From a checkpoint of a small transformer trained on Wikipedia.
Size: width 256, 2 heads of 64, vocabulary 6142.
Architecture: RMSNorm before each block, untied embeddings.
Training: 194M tokens, 5906 steps.
MLP neurons of a small language model. Each row is named by its layer, matrix (gate and up: input weights; down: output weights) and neuron, and shows model dimensions 64-191. Each number is 500 + 50 x the weight over its row's rms, rounded and kept within 0 to 999. Numbers have three digits each. A neuron's up and down rows have the sign that makes its largest values positive.
After each neuron's rows, "fires before" lists the tokens most often just after its 100 highest values on Wikipedia text that the model never trained on.

L8.gate610:535452503374534439402471507486424555507558403417542510404411468455558519584439491557498462507533548585542541498482558506520525535471506432432516442494436468496429439451521488517527469451419418492397476516541588435456531484581415404417614547529542498439464482450454501492438483462497551548548584526558509506443535608496389475500439509619509404499620482517411506369514510577530521504476
L8.up610:517544572441559411485470566584567541555524477507502467477610509414478453527383516500491570582573483440475572513400497521519517579514580539397468520522439484602488451509579539431529495438459436497451482401435550474570455596513520495549547571598411432395492467535526445478527554452493578523575483436495480494538514438483445401478604554462453512442556454492503493451494474557479469453594
L8.down610:567502459461484554390453529494507471524454546399495542502478492519509551411562479455471592393446487479474535430431470477471551428516466481548506461542502529531526576557504376583480435501464534483417480499480464545475454586493476453453444439439436604429554504466394507493474486563518518458468518492444476517598501466455583449523394530456483579522486417524472524445476552578498495458458
fires before: "9", "1", " "

L7.gate306:509460444443497565534464499564478426495467450437386522512536519484519590489503452450531500467547575577493524499434511538532474443450473531394458494511471530516447550508469462490477497536508512481558428429475499427511481507459517448433571484458591459520505503523556535456565456564406501524491601489573466455481552434515516458486516547532473497501579420571532497588549537593492480499444
L7.up306:445476499360515479621481493464458503478525492414422574485493462482488663532482510400486576495509558504469562502466530518551557527416488479520481454472479530466476518553404484449545508520501453448503463474552452519555492442476515451486472469420552440523486489518565486446539466493450543516534551425551443557534569388564469440455582635502494513472626387589547565554473455486505471517512
L7.down306:462509535538526484541517531494622494480480555429548526483422452552555603541517481509412505454465457499563440533508583506508593422447483450559477513452474467446649546469548525439516475507585455474463458512551559489487481473444456516569453494531490477565437441525524419499486528467457451583550522510516454480535482672621456470530511517508486515476483577500521477499423518488533487505551
fires before: " |", " (", " by"

L4.gate363:533538461550428503465558518450533476473515518445446541513506559515468506553495461597447493473542503467546580507464523451451498500501425536476508423506497530587551516471456529511515511551586449497590560520423529472533469504489554433471542373469468490563494492539478522490464415507443555434397558549521498457447573558484430484486489427593460462497585408459469449531486452459359468580527
L4.up363:502518459539572463507570407429466486504593375532493537561514454544472455514519465486468525446483522554421468545470498527561464471480503510520462602473476596456469465562471459470448483436416534559517483450591480494517498447503529563463442526513543539511448527450577401614509579500509606541547486551466447413588450474476519577559519541503480471512562476519553517478474528437461479528540
L4.down363:513405473470657510555514483523448531506482512468526525508519394470437472571582415472463510490431555527430483516565504449541483448551554443499455591448454463590371516659427435449374425446439579607457459535474542504444541634554484559584493498518553468453502535437454443520591472471489510496412487559431474519533518456523517500524437498509454568475407604486578503528453535482562515560497
fires before: " ", " |", " |\n"

L9.gate665:453397533501520514479486429450444495527512489471431506414605540494555464530418541467550537447491454461523500487491556417584456525558493532507494425538533522503544475497556453520560493516513528498500445510478402480395501475450485507440495495587514531506523509564597522505494436469502518490502444570488520527435553419524521495435536514527452380532520503513477516411553490533494556510519
L9.up665:488447448552460548551517631446470472459419537399505455512613603463436530479443596472475558475559369363515423545528491464524515468475511446428540500556456501447565440477552488504513426587585545418552504486515391461476477556531550515457481549576512469505466527554576512522561483522494527562473506472480534509480527441473510466540552532614560479491588519519470402469512559512532557525547
L9.down665:436438565512496438422563515515489400503472491458481577559568579489504444606519444467542539523441581416521415588492497532603484454506505529450517511517566471488575373479532502506533532529478627547472507533489525495448589504421438552566550503574525527462564534524514487541439419497496468650471511517513508466518509523548516523499550491445490373523428463521507561401536437506507552503557
fires before: " ", " September", " January", " October", " February"

L5.gate685:514455492503424599445421550528495593449437521420612483468497416544473504547511457448422555443523475476592527470406520572510441524428429441606465522638476435526543441491481501489485529532466420537496444488480436454447440559502493445425371420614542473431456456457491557543455520530474457558495496463533583425496532563532557485476496518542451555512499518440461456470530515440462487497542
L5.up685:496594456397552450439512490471474512585485481547582422413467557515475503511474450485438621504419522487597586425470531521513478575476458602474490445546549512535524488469507470484587517510439428544463501458509513570411511519571472511446445442535512592532443607481436486458507581520494594495557469527515595440568497496514476503479521539513492568519455527450491483380477468455378554496519
L5.down685:571578555449542455524588473485409464475488474476529532450546512502487552507528423464414513536386458454588487502557545484608432536526469574458495556515511533436502509511511436397574536390481473523394556571460469536405526504532467450474554464569533486501431512530487448443555488480452522539520491529563469439505418545477473540445508465505565524501452555451484561465536542461380546486485
fires before: "|", "2", "B", "4"

L5.gate139:498443518542428451505553435519470542577404408573507585487431484472439462475449388546534345532477436495557488438521441485469434558501469529467391469431446529439489445435531454480473517501564513432375635395457484565512462490516515520492413503584441500500522575493585567475440494473579402495520531428552580492544481495477457435465455538539379504447453540522513464491435429473425440498490
L5.up139:516472517525447477503469535479465497530388492552542508506477485481475438557491429519596374487476443562492533376533486565504529546475533465479441502382548505504508531446457446558506465567566451491451572403445483555483408546556458541475482461541460568478462493548518504513521498483518438533518505511469622621473501522452446472491466532567454463389528523600474440537471537482548531523628
L5.down139:444439532590455499536452524545441602561521525532489580459513481488517555499519498547507426535438395544499481433516507493490533616498432491504424521460510507460426430534470397546559550518586572508465669408515462501510476467523516375534471551520461528429489485495539459447469542483436480497509462443590578474444457488409429484504486481484527520496488457426543418471493432401403530508467
fires before: "4", "5", "2", "9", "6", "8"

L10.gate171:408411569575440408567481476503467473576572492433422459468513464606501458491407476446405571503434425444541453512521470495445578485504375457555436458434522559408473512607512467442499521468516531416490546498480468551551543558521551560421475508480476602484536496494508522481543526477514433489452434491559455558561523414505487487533517459458454530541618516484526484653467501540417527519456
L10.up171:497565545519508475503476499503517419518489494532522432500446532428485551470449457490517496558438486443462539452535449473500542486480454466512520449450489568505520462488467428544422522449539424472609478493474504433516476389395583626438543499589539449536394515483478598519559534530504500495553613586525532429441515421502454581523505524514484501532537516401455565515509442524386450469445
L10.down171:498519515578538489534531458482511562451555584410513451507508493482473566541396478506518511531478476613517587510471508421400490539579459507595631476386471424487551543351578522440543463446467525523485423447450528471447499453478447606587463479540618512487454511553456541434428488567522488488454463483498550516548519550528388661428510516378516502504485497566530543510476446462440566515534
fires before: "8", "9", "1", "7", "6", "0"

L10.gate534:483486503466460470560525471515482457484535535473468482471485552456614481498534616528528655510412483483423500438522524516511451520471544412547584555512379543561517554564508504563594469492514485501430451464476357525439494481490517476465646455584530550559524538472579557427529476537604533447478423490434469523511536551462531460427518615494443486483512510508447555539511532559525389455422
L10.up534:522504515561486474478493467550518496465513530472544495528574449544499522497453522538410561454575520499442561483547459519448514482578555485452471487444467480552555482551535595522564534505501533577499541512416451519448452518526590542560424536558519525542420537507558474540405483436541573534576536532422476516541568407616506427409478495458526462465436523426572466483420521493523457587555
L10.down534:554496526566506489519574523495456499578425568505479612479513493501512503561472428396480539560344494522565458583438511537525499571517440625461475523454504582491426565600451486558477541493519494576514592424509483453565491461547529527461468504561499488484409611502509589568506531575478541470433521480427515502402438476480478560484482514491561504517531535474524568466504429453422526461458
fires before: "9", "8", "2", "7", "6", "1"

L5.gate662:473503573436485448434496502483507419511477526508512461576483425575473516572497511538461486485500512583486439488493372515432476476398536512522372562458549548596485525563502476518480567455426484380511421438536524528500442415543489487498470598443525483474596484512580561539494449471469523509474552545549504484582430459498511555560494525478506606409510534496395489445512567485524501512488
L5.up662:441465603479530488526471468477525502546441479514503536460498593411429449471477482438367553460568454521494428538479435520507434469496429420525543468508472567494457565592434444615534542499478504410503463390553562515511506490550503519384522509482479545460547556493493511473452408489586414491515407501615417468485487571559484491489443477492535461497513591527546471462457459472506576514486
L5.down662:488450495575528518446506507516483596449472513401528450418501554421480482488472510462482532425595409463519549521493494485518529573536464461416592468541371528402469503438493518523530578540604505613466514448492444491500551563458563483458545506574515445455408512488529519434498513531508511486502433511560473559415530580500486480464488515530481487584524497555590547545498399528402489442463
fires before: "2", "1", ",", "3", "9", "5"

L9.gate110:554492479504491518535529506521453551479506447507515474486406517527505475494415528458491448414448366431502580482410578545565564452532442496553537469419427471465577451442511562597499547447460471487475457411488516542467461394494588505434500473517511584521472430404516488420433554475564477447552495549537494537430439570533493490502457532390473527425400475556508430456491635514486435534478
L9.up110:454477506473553514521517596517474531436588509476537504505509562538439505505404479486424510465571475364496559509509480538488551514490564565445481479575486546440490537476523406506486546480441517420467481448463451559580512540433494516542448534567502487468422527478531499572494581507398473571494494547498408499480400453483580448509460484434601423617580459520547486513589501474455558565579
L9.down110:523529488490491537572525518559456530482575531503511504595442424483499520476444472567424474509457516498553445397559561462461458562587538413571530443480479546573490514521560446561494532591480479467500555430490462499471512594493462436458499494478504540573542581583536488515448491573518520591462533491582548473531504480516542397465544519413474555493525540425547490525482506572513416589573
fires before: "8", "2", "4", "6", "9", "1"

L4.gate230:451558495507457487440499395546530483462447594489564528547465493511420511561521527555567488485594530520435561495502437462448535519478469445582542431426479523420586508524508452487540503549524496561494461478457509503425501547522418528528480482500510602556512522527489551579478489511568573552546464472598470512546394530409588450565410513590423531536469541575540509584414517452476467487539
L4.up230:430580576559576444469494479505520471488542558492446509583470551477549556586456421515522532488546464600479421446457530510405474508468497528512532498411457576548470581396564540528472476562524601487470551527542537481562578507580468490570551524494467556560438481518505489460470486539552499574495391580577462578493491508442411573487446448508440424520513528546452520562436595579503562581505
L4.down230:603426485500527520547512574478513459577482400460563452428579549488550469405466491481416565518470496456550454535531430563534553521540457501366473537516464456525482463485476485534572539554517410458519424459527405431519491578478518465487571468499502434466494522478570484368464563485428406413453548481483542502431500451594438463465503583435553524472393472440458534420602519501494482463470
fires before: " |", "4", "5", "6", "3", " "

L10.gate97:503454507486448523459526559439439513470405408463473530470520480501459486433494469438462479585580483431487529679503469543499479528516537483521517536577511447441527537394527492434528509480607561482551569524506532624368512475559453415497507521568542540443552516479494404564424521511530500592434363483544531512458502519502492482423423488506481432482492551559494470431574477465514547468447
L10.up97:570395528538538449506546474505461487503464455498504583497440390454493510551459552450451486492453486499465520527564511496508447497572462466502516430462472511531537441542465489435436533557527577425546518486479542526469508525491582445515621459582519516550558492504487389583503404550537397572528455463499489458366600557486533530454526484472571545461456505485478488498575539536554575577510
L10.down97:553535416630496487546482434479536495522428490492554481492538538512553545440503571599439510464493458446513552522487518607498474506575549430475574435467519525535488561443548432553568462512509492499479505472483558527558573450423471440517498517449527578452554489495517446502472498470563446480519560557412551540600586470541541500520582473537506489490517529513446427433454517484467436438579
fires before: ",", ".", " and", " the"

L9.gate671:451563548477518540418528551431486489470452513499456558560453473424431473585477486493403519465588554458471524489445544462531636626433465435478433497581520503504469472569605538501558612462473543514507526509461471506489541412606573550423485536548574382493587468542478483444502517579433465385574539476480533508471491537442490540555461636488453590503476447570549588525480492475480538578472
L9.up671:608482491515478465463502526439525483527462517522461509533411491457437482440596522495385558546494521594454484528573538484495593535404473424460542472585423532494463455454543524571538555539457533494536531466483488513498487424427509412534517446508559479489549458604470520421466437511433524356459441437506506434475455518463485484556439491479534606533505422486503563491525497444533537606478
L9.down671:520521532443559504489620447562551486619513527456528491479482457362509502492491449448491460633515485508538599490389495445548437469480532457466551448540481490493461527486470510479534435439549512490524523460489490534367482505441461539538542451510533476487469503493534481476598340463456463496535555549534512439439438460595482475465474456403559576563470501531468495558588465500531455472493
fires before: "=", "M"

L8.gate62:514537460450538588459536457445509483599440554513454514554500510535484421503503444468436544613449483593474561584523446562579437508502545596499453429509435527520506442494475616437517554467466479529526442503484451486486482456612478486505522510506454536498496427493516547536596525579461583444587543552482515526497506453530484517516552516525511526612476520491480424468516418583467544519492
L8.up62:463506517483492578569510461538450515474480517530475509427480457488514481534522501480518605497578548556407530474490513508538434433498558423554522489526509532481515512483495540542464432532542518447479435381486507522461426507518573446530603492423535531514489420526453523513517556565497515547605502441393580518582510455471515495509567504551478479487583592581377528509498495451543552500576
L8.down62:506571601474509460427482524455467473570583520449593498516547462507570529520513525479515497516477556475512470532477472483473569446533493528587472582533497472465519536500578499466449469449432450388590507536495493516569572477437493462540449576473440522544500492451462505496412457468478465390383446555473487442413530547500428482422426545533588549557518501494601528426453517540383500493483
fires before: "1", "2"

L10.gate43:551527452508525573458545580557402481532386571490547466517493529415502481574468432466495444554547566397469503408510489528446549516544467450370499446517470471471458497519513410545554478449484490477477476506539466495459514529462497557518490555497473523497494476460474626578517424512394514421540424500470555485554508425470440489532521599516557532426470492532485561566503508462559495601473
L10.up43:454492561496532539546517577577468489435595485411566449475540519436596530556430560525469511475428584398476474455499434496432554528490519505488571506461485524572471535449535520556485442567467461552434445440488525442443480490382504427578527498507544549529461452545568549493532497442482507527525448532426433483536493444564457492556556544519551513546536490482505466528526448530647513444612
L10.down43:498502516470495534465579496537556509529431474480534502526475523417544535473593524642582459470457515478532516468382509554513490458477491558493467512540534565505513462497450423451475469509545390427458554496499464569698571526426495534407468541475571590494533429442459475492434549489495471460403530511483431602449554553502512505467526476475589519474502485506457449517484422536498498446501
fires before: " |", ":"

L5.gate439:508455444590428463459440456513590462416463453509543608466494494509539517554490490527485421490473580518452485517437515602537584493437477553560496437534515483518456447534488466563494583551441543540578476487490443604442540599432475539397486569605549549435454457670441489516492504467508527550555434549562452544556457522474538586578499469551478500443514515468508463464468534520454469545520
L5.up439:538492512537540446450431508548505456506420536553574432422520443512527427566480501548485396477542480429477516570553561475432499457480464607493456498594487494416569500517546482491460511561456521456434521460458475512427468584450525500513522536559530494464465439634378519528501468441472472550526495571557470497617515475469473451540521490577501435509551562484524450365463577465411470482478
L5.down439:511457445607378497564524447521472498463475476513460494530488495475509472567497511458522505518413459512497526462487566593487512455573522508658496422491495479606419473435458455528542541553535491569489443589487486625451561514527534500498469500556518506462523501580444470480518451429531580540563451380544524548572521493430541555579473496514433524473477417407485507539552494446498548513454
fires before: "1", "2", "0", "3", "4", "9"

L8.gate88:479516448545499537437502517479509490559508446505450520589495488487413387477533428532449551502531508523598436538551454512409495504510482530557553533531569562516474407439577520499588475464491478414567399451589529476584512538497540482463576398546585458501392508505513601471467503587433540555566504504434460464474555417560543460499509624504452448454499444449565385490544469516539468550498
L8.up88:443521403488399647502508548544529439430485510504546506551488529543565420552503511459494506467548443510560520417474543461508494562492411455598531515507572438486533483546470467561562612522540559570495403465547489444523479578457538465446584440540516394501524478521469509439407557523518551473521501451422511522476470488513482543516504564603526526420538482542498396521540500505504473499548
L8.down88:487519510498560594483520503549473525521470527539529484462441535493440459630430532563530587503426527382485448502497506542585557527556555552516401545481495501480505511493450534552476510596491505465485407532538517524420505443476491439533504476446406475544428492480434440559470510501487491503493441437494593580482437511460450538482545513443468477500441429481412536528465495570535546620499
fires before: " ", "1", "8", " |\n", " English"

L9.gate409:387531522578427425521421452492473436492467556502543496438632491493425509433579479538493451460539506432493545575451512533526537527485559446483602414511517455466498477524506475465538567578535458424571513461632486463473537476469486490500477484544493480578469464519526551485563463518473462516475494447479557488554498626546545465558554490574476487451436474443475529484475478596465483554505
L9.up409:523541450524419540464453435473489478506527558607472525473504487505537490437550547452518434575538600540513466517427529654443547565533427521590490478538444536458470495573457457494538552536458538471564453415552434422475461487469535462501430519474587512441467586514555552575594509515472486482513495440471483522470428513509501476507446513556480473403410534476530376529500552541553554574436
L9.down409:573437451464595548441481476571442568482584450497549507478494553470460485635500459540509538475572410608502528467553531491522427468467554493513504495494481519520440463452525510479480510484488467620449444517522519531523472539346487497576557471530455476575588537504470494455510548419467449537568492467472551508443493555468513527396533525482479455412493477539526547515434529530534543504478
fires before: " ", " –", ":", " UK"

L8.gate666:500563511432511498576434472532567498466527576385527508532448526465457519542497478468472529496458460530512495479515459521464483488534504565414485459575441473500548560458469465393564392408525405526537511534524600472421437464413548521499538413428509547447462529502506434535487451538431547558557551469423558544476532431595471547476612519482611565485558487493496502553576560449534500483472
L8.up666:582555595487445427548538519565547534567494509501513515479470531482441481531484440445447475593544596528472386460539473620530573439421511438550518532590580523540563490536478535452558425438460477528563523484412562487448470562408482530490552537476542553537420456509508506537506548513467488549566397534470475514471553527563510565500532480475554584503526538431561418551526623473458565425590
L8.down666:448475506524529516494580477472511533559541463558517529415475578518577544467458526413557504503497527567438448500561521537521517510491432568480515469437546558550420419530476509544517524562481595550477469430555485509563540454564487417529493444469461542580423386529481590536462521516492437505468499502527547467326498518391588525505418491521441449484468487392518525609490495584474488474419
fires before: " |", " –"

L4.gate634:399522528519421505527413513615487518492440602605504545527437473485524547467492568534508510543573593390507484509479528497461488517556459515517523491540452443583508580479478450553543562482414435478509501560485489507559502523398492467501530512538463473499473453522517512618502437532487492434519446470473476537476505378471485560477529599537516441579558560498597559559507457588457482473595
L4.up634:431452516562420469523417522545502569436491565557480532581514512480562506524469520525519499519527450477548521577520638554476486575504482467425476494550545420551522473405476516541516466493494418551463478537472380600477594428504474428535501554497507415524546454551485535532502482522455468431510490454396557553536524385538467614533496559565500511645557535467500530532546396507495581491566
L4.down634:553509467473499518521429506401494551478500525384538524506550572541476508536595532469510501463482564415407551467459515520463530503510567494489460536502471533528497553466556462606520407548595495533576540466505446529438438516502519569534562504619547537447361367497516435540458572479510497533609397641481536443522500474469498560478527482539475504434505547447570532548618548567468579542479
fires before: " a", " place", " an", " |", ":"

L9.gate262:543542378536513510482483498415617468418518455503467400453590542588533522512533445542592491448535542523517469464544505434406415469432534512544512495484556539563506521425493460658510477508671416509538526520465578447427486441557432504484455437541467429444480498558586510514541581486459561479527487503472554492527446469467512520564426418587515548514429509582620547527552553495489440457563
L9.up262:518553467523525501519545557451474562489588516518521490545476486445539433528504445499454476452508588482467475504498501434426528453477472484539476492415489570497486517483517435472516475562560583438650464455477598522472576513547555533460466575414506502564455492489565624572509498509513543493591472476475560464552509554461537506546500443513463454527481538550413589549501593453519515388469
L9.down262:523537476450492444487560483466492523466524549416520526485553483622514534566414397463548442514472543446491460540501481491478595448434478562468586528480434537536442496445458423538473475480622520475510500556472486491461606494592393543528387534479470533538521495501531478467558500468469548524554540513501470495451449469526559550584472524510590505518547428503475588588614455439633503384507
fires before: " ", "==", "-", " The"

L10.gate671:475478471490529512511519397405504627507445532478453479531489577479467501491387403566484433471473480480609531495525435511432602525517361628467523535504479523419541428529494435448538599588518485554446588489528448497501467552570508508539431505536523550481526493494513443443428487522480524561551491523479549490526523496595501439514468533534386490541560529480513538471400424475488535462584
L10.up671:449489592473510575460550529537528433433457455565539561582605451539391482456426501532518524514507542531535535543523613507436608451514593422544508484533580526473510568503515480566483515480598521442586611470468434492490485473500525589412483546501519525426574449549545460529577535610536439403632446408502497587521433429566529583484524482537498547536536482495406528523497496444485590453502
L10.down671:356458535531574593531522595489534517503497555446440575556500564507469463451508435537520507512566504472505434498458543533503516541431480507521559553509485511477518362447502514500450431470545515585445566606558494484421481518534456496491475529559453540482402484476489578496422509495481514471511531445610447482382562513518484512561481486579426495537536548544578505600518594575515497624558
fires before: "9", "8", "0", "5"

L10.gate379:466432502468498522578510526580466477440553522509494470463570480504481625504484482454432556493547429352522551477480515387419491476455439350517540529448535444505584513479525462469584497433534549413436482512611479463439557468492559477514555517492488427532602497442513533472602518531483502473510457511433537512431511574472571556581505523508514538487535424526529458466552526426513437424486
L10.up379:426539555448516563379413512479533531503431490575577368446496535384458548454502553501415528474467541559608427441559591441468471523513536497479494508533455563541563453559439578472501447426435424557467544506506454492459467501428535467473495505456535518547532534537431494483498503423441500474515491470446518510644508540500404554514483422433519532485438445531444410492543530462509450488528
L10.down379:476545396545553530551431374492489442500425513530479549437438547462521531480543562512471466524489510496424527475470489581451447376475495434614549557501510507549459555424602537599477540515631450502462549531470515568488447612457522489486468468443538531553475531555513540473565506450490425455551493511500550476425525463521454544512457499454447489472483500503547580477430500476555492484547
fires before: "|", " |", "="

L8.gate299:473530476425410456535421508499440534503513542498573513399505528479463411477490535409518530446464472455547544501578487498575513454477471461568614552518552582484458391453560423435572440464512489547538559515455536432481524391475536492511533505540437547544476448448561546483493515503456619505502544466476500544518553541474524544617513435560522528483435424447451374419456448543404516504458
L8.up299:476403483539414450523493573566519403475534585444505487518447531450479532536454469459441467486475476519506465589503450492566515526522431482588493542530544562557482511517494537462377437499521531508498410468546382480536493548492577503453486550473524448518571549535472455556464469633571540488597589439509592550510559513493578408548449586531500471500459481439454467471414597558530461476502
L8.down299:519493476421494466521426469498487480518494547468569530445543439448512501504455541494496452485523414421586428471555497526465511495508474468421478548503534463422482460572555510489533505497473616437464510508528469504546540405654517520451581532460555607489539473430432519503443424385501472479449476499509529590449537502521550474564493529490366533487459392455530505511606542523484414483466
fires before: " ", " UTC"

L10.gate581:488476472561610553516516553549535497536468479489572595512541549464585456603520404529453477465540452527487550501549503458509478511379475530486458576529450548415466536490465459497477504487516494559486473499537557458550440681512504494486566652551568504489551484444425466462553470508536490492576477474410405495488505550491529506470401514539524591509639455462514422450462493544591459552488
L10.up581:493573553476544485490445442457525488488529522509510537504433502508405624537475522526518536448503372410462517585570438479505551548520490423361541548531483530588536484513502511409522485400467457388488409515488520448395499578507445575596539552486542424535484451525497566493476405544450473498597516439523388522635484448474437570516514591468546577599527479521471503546565466503521522480474
L10.down581:594498402496476439485458509493609481485531520451483465509447496554474531461443619491472630491512472432434502498432511510494496577404514494437549449522450515521551582492501467449483513554592510480488443461530421439492441494514505424461496466516528579484548523414553506503470461461478500444476554509450457478551531453387617543492516445496566603576455571506485528475464584445467560507503
fires before: "0", "9", " |", " |\n", "8"

L4.gate308:550508466515500538566507499449478446492542492516468437402440513550544483475409508552408616465572485557505500484494500451490552393439548367454472512553450449496470466517610584601602516559532534513553509480485468446478447547453443441453524586525583578491523537509426464456529441533511624529482559588441528581507442509538498442510457503527502459594490538483504502436492408494464542510471
L4.up308:535555450571496470534515493437546481463574521546449451400499527587559442401421573478469609469528493546478486505470469399464537367456524421515547554522518462430530424518588534602546467571525501479554456452473464493478455505503478392479509528559522558535497514546408486447524538522531573472419483573474477491455437500518533372504467514578512488584506549473472533451494333444503545546467
L4.down308:453531547531490446542547546513649512490512522483521601586531501389444548520578476529628431448533512548473475506470506557564439475634503573482521453520455477525481508498489421506453491477508499466528505504653443532589554419552517605518469531410457486501474520537546482501499428444528404491448468446534419486490464519473545460511481455490546652410499428418525518490506533533536551473495
fires before: "1", "2", "0"

L8.gate608:575487435504451494527526572496464534528528515561474530510436460524509538556457487577526407555488441475462523484491400517560471533506563496515473507505362442457432523478403518531488483575529505462573466463587445401534441500602490486470502509558451436479565584485513432513585448506492441507468458539392571500483548606423538534504461473478512436454492541600492512422412443543406543478524
L8.up608:487447461540524499483410590508532520448537527558450517550508489504570520493490497484472567477548430498495482455485479475548421506486562378560432542423427574418397505497503516589436565458487497539524429551428436530523575537545494480446543441509417476538470524461477553547424500489453461540530475611524542515536609457475481561519407506455547538452513561495442461482512496409546592541648
L8.down608:470535493529523468427509503520494503591449381437549439484411550413446536561581519397476517462531492460515551536559506478462587442479399600411647511583486417457543494445597434448579516474490556433432484426536550565548414546458472548474395497497511501533570539496438454536557491411511464510457522466526478512443477515534550446516516466539517560492401464453560484459464535493451401499489
fires before: ",", ".", " and", " in", " of", " to"

L5.gate513:521497431489474524448512562516471427490447563578490447406456530461452565520373464504491460508550486465589516382488544566424496445501488505522526453491499417549417510401535501494569483532547567554510524371421458547481419512437555508582484528509558510470447536496583535468500474510523392436559508525488552604543455467450436515458470499520481477463480643556504408529480499500474503513520
L5.up513:459538469553543447521495457437397462498472625586570465508373493486507595521456453483523474484566531498566513440548560543474491544533537530506495395466481493476399571401511494475555564496474496577458509510461531534490442533522542498467524505554509538519534607530496550511521420428534465436543539481438515497524481411522453424561494367509351479467528523549493472510472473428495399492582
L5.down513:425444460536383586448562566496479542563530408522498569409582482540480516552494486501468469494415464497467553472460490471487485532612431505530540465520606496554521516546518418550544486522574510473544586394507442585535516499516461435522506535536485495435422490527472537533455604557551463561493515451505488580511516523545416517462495568486584480489459468483543486508505493545475586517487
fires before: "3", "0", "5", "4", "1", "2"

L10.gate84:537427523409427507432495493471448409543439556470608575496386509472494443603434427535496435525512560503609464524457525486492506440490438505504449512559575529513492493489575504518502481600537534491487424513490598544437493496499555518466468551553609534418562587471438505568380519558538550525559525427498438513480468452496522514613564579480485471498554540422512496625556457470591439596443
L10.up84:379535513527391568430475563476479491512544568435494438467539417547417410561518474469542451517569498446531362505511491491489512585509388481439435568514470473519524522494509404468570469435519507547395502573475478530471480557551589457481434528472493467490511409515580504584567488557549556529564363507478474450486504517602508549578482527539513465515490547474530500476446443618546511531584
L10.down84:431536491487419396490493452433529506479557404404489441562499483464505402514610452590557514484533502510519556505534554455479420517516507472491530549450468480376515472492418495536542490444498482471516377471458478532498577468481583537557455512511527564621565514518540524422415462485541544484516423532503500497510434540497501525672401366450506476551452535542463491514462535476499504485485
fires before: ":", " of"

L4.gate1:445524576495470559503546422444501566504586508519474396440509501549498499473432532558472528478553544601467514533546576454439530491417489454576485534491507448524587480525459457478537572521462519499550607449535414463421532516467504447473561483506493421534474455532560628445500436456469571557458496541488465506544501410447526442504562523468564511525582584420506526479439516477461589579526
L4.up1:471559471566497500475510459443547557466538452530426516511461596477418612460494574534424628465465584552484538494514546515504507519490507524606517512581455485494496542613520443469514581476492533464504607490516425456382546377454521434424526517570549457446504568493542554561548463440536625513504469576507443463536513451556475533565533535557528481539518530423547504544420462570411528525496
L4.down1:422468492605487431540521565442536525521594482511469619509512537453441593558548521515503601535459501435464457419512470562544456614556471471492447477522463454432464488603530482444438543479516511389428540475498523505424534432470486505469466494589502476449451531482524479533543571457588593519517503536480451426464434543597524544509494506507467516513390466433455578472507492557443504363428
fires before: "9", "7", "8", "5", "3", "6"

L9.gate602:471478516518440387523529483542535536454496517528498511514549601529458502402515490439394530491507489468557363485564507492457557537524559612541519573512425499556569458516502453517467550619444466490495471520489580507546394487508473555441480427515435513507533524543521490507464486519520478455402610485513501447523474633487465465463502503493468481503395482485455523561410541555471493513479
L9.up602:427432478478385455474545461488459495487447569524540460552557564539456527517486558501434488521581490512534466407561521496493391510423541489575565537488446574503492502472515534484507513474498448474513409483626506542453448470489514641442440550497540521643455490503540507481452488417497451508583552497598484452506571500508543386529486505502510512449530473542511486534457493522538480520490
L9.down602:505579468474464556400551494482422565431495427504482491473488453511537470478497465486571458467411488523549493511491500438542449554536439484450533376588508475562469487555499553485488422475590404459579531527475483430564499449490580523597572436577360512461567517547378507442501490513513583507519538464405532478523463471538464480536506500566561559538512551501515521489460513516482525574535
fires before: "1", "2", "6", "3"

L4.gate79:536450569539451567509650489411460396446469458486563495586499541515460470541510514540501465462534495495489563479578456524510401520577553544510509400525528561473529428485492519412524540466387542534517490536517504503540569484530563519520522399565441415500517538528517529585493484515440509600443424467534489515478505539457469535655484577588465448537562443521539468515643521498479486646568
L4.up79:465484526538498485471541499534444421547529424482521506494443509493487426515501462492517414477534520555459491517566444523498422473450482625552559441527515538493493463378363517487426478569499473519502559550530487413549493483463556526440558551428474523503437491462480572495413486577473585538490441420440411487461510445532527541532588511512515471533429568501512553487535584394510498601565
L4.down79:481482462433583398504428503512461543540510491425446490457486472488555512468513467426517506524454488512421523559546488501515541465430468545551517485508494519559469530449404453500456402579576496557492483508503526536504465465407477548522476549410519616464486474447375525520462516534497582500489550503401488532525518397496579477489521414507484523502350559477465517444432536411569514406437
fires before: " ", " of", " +"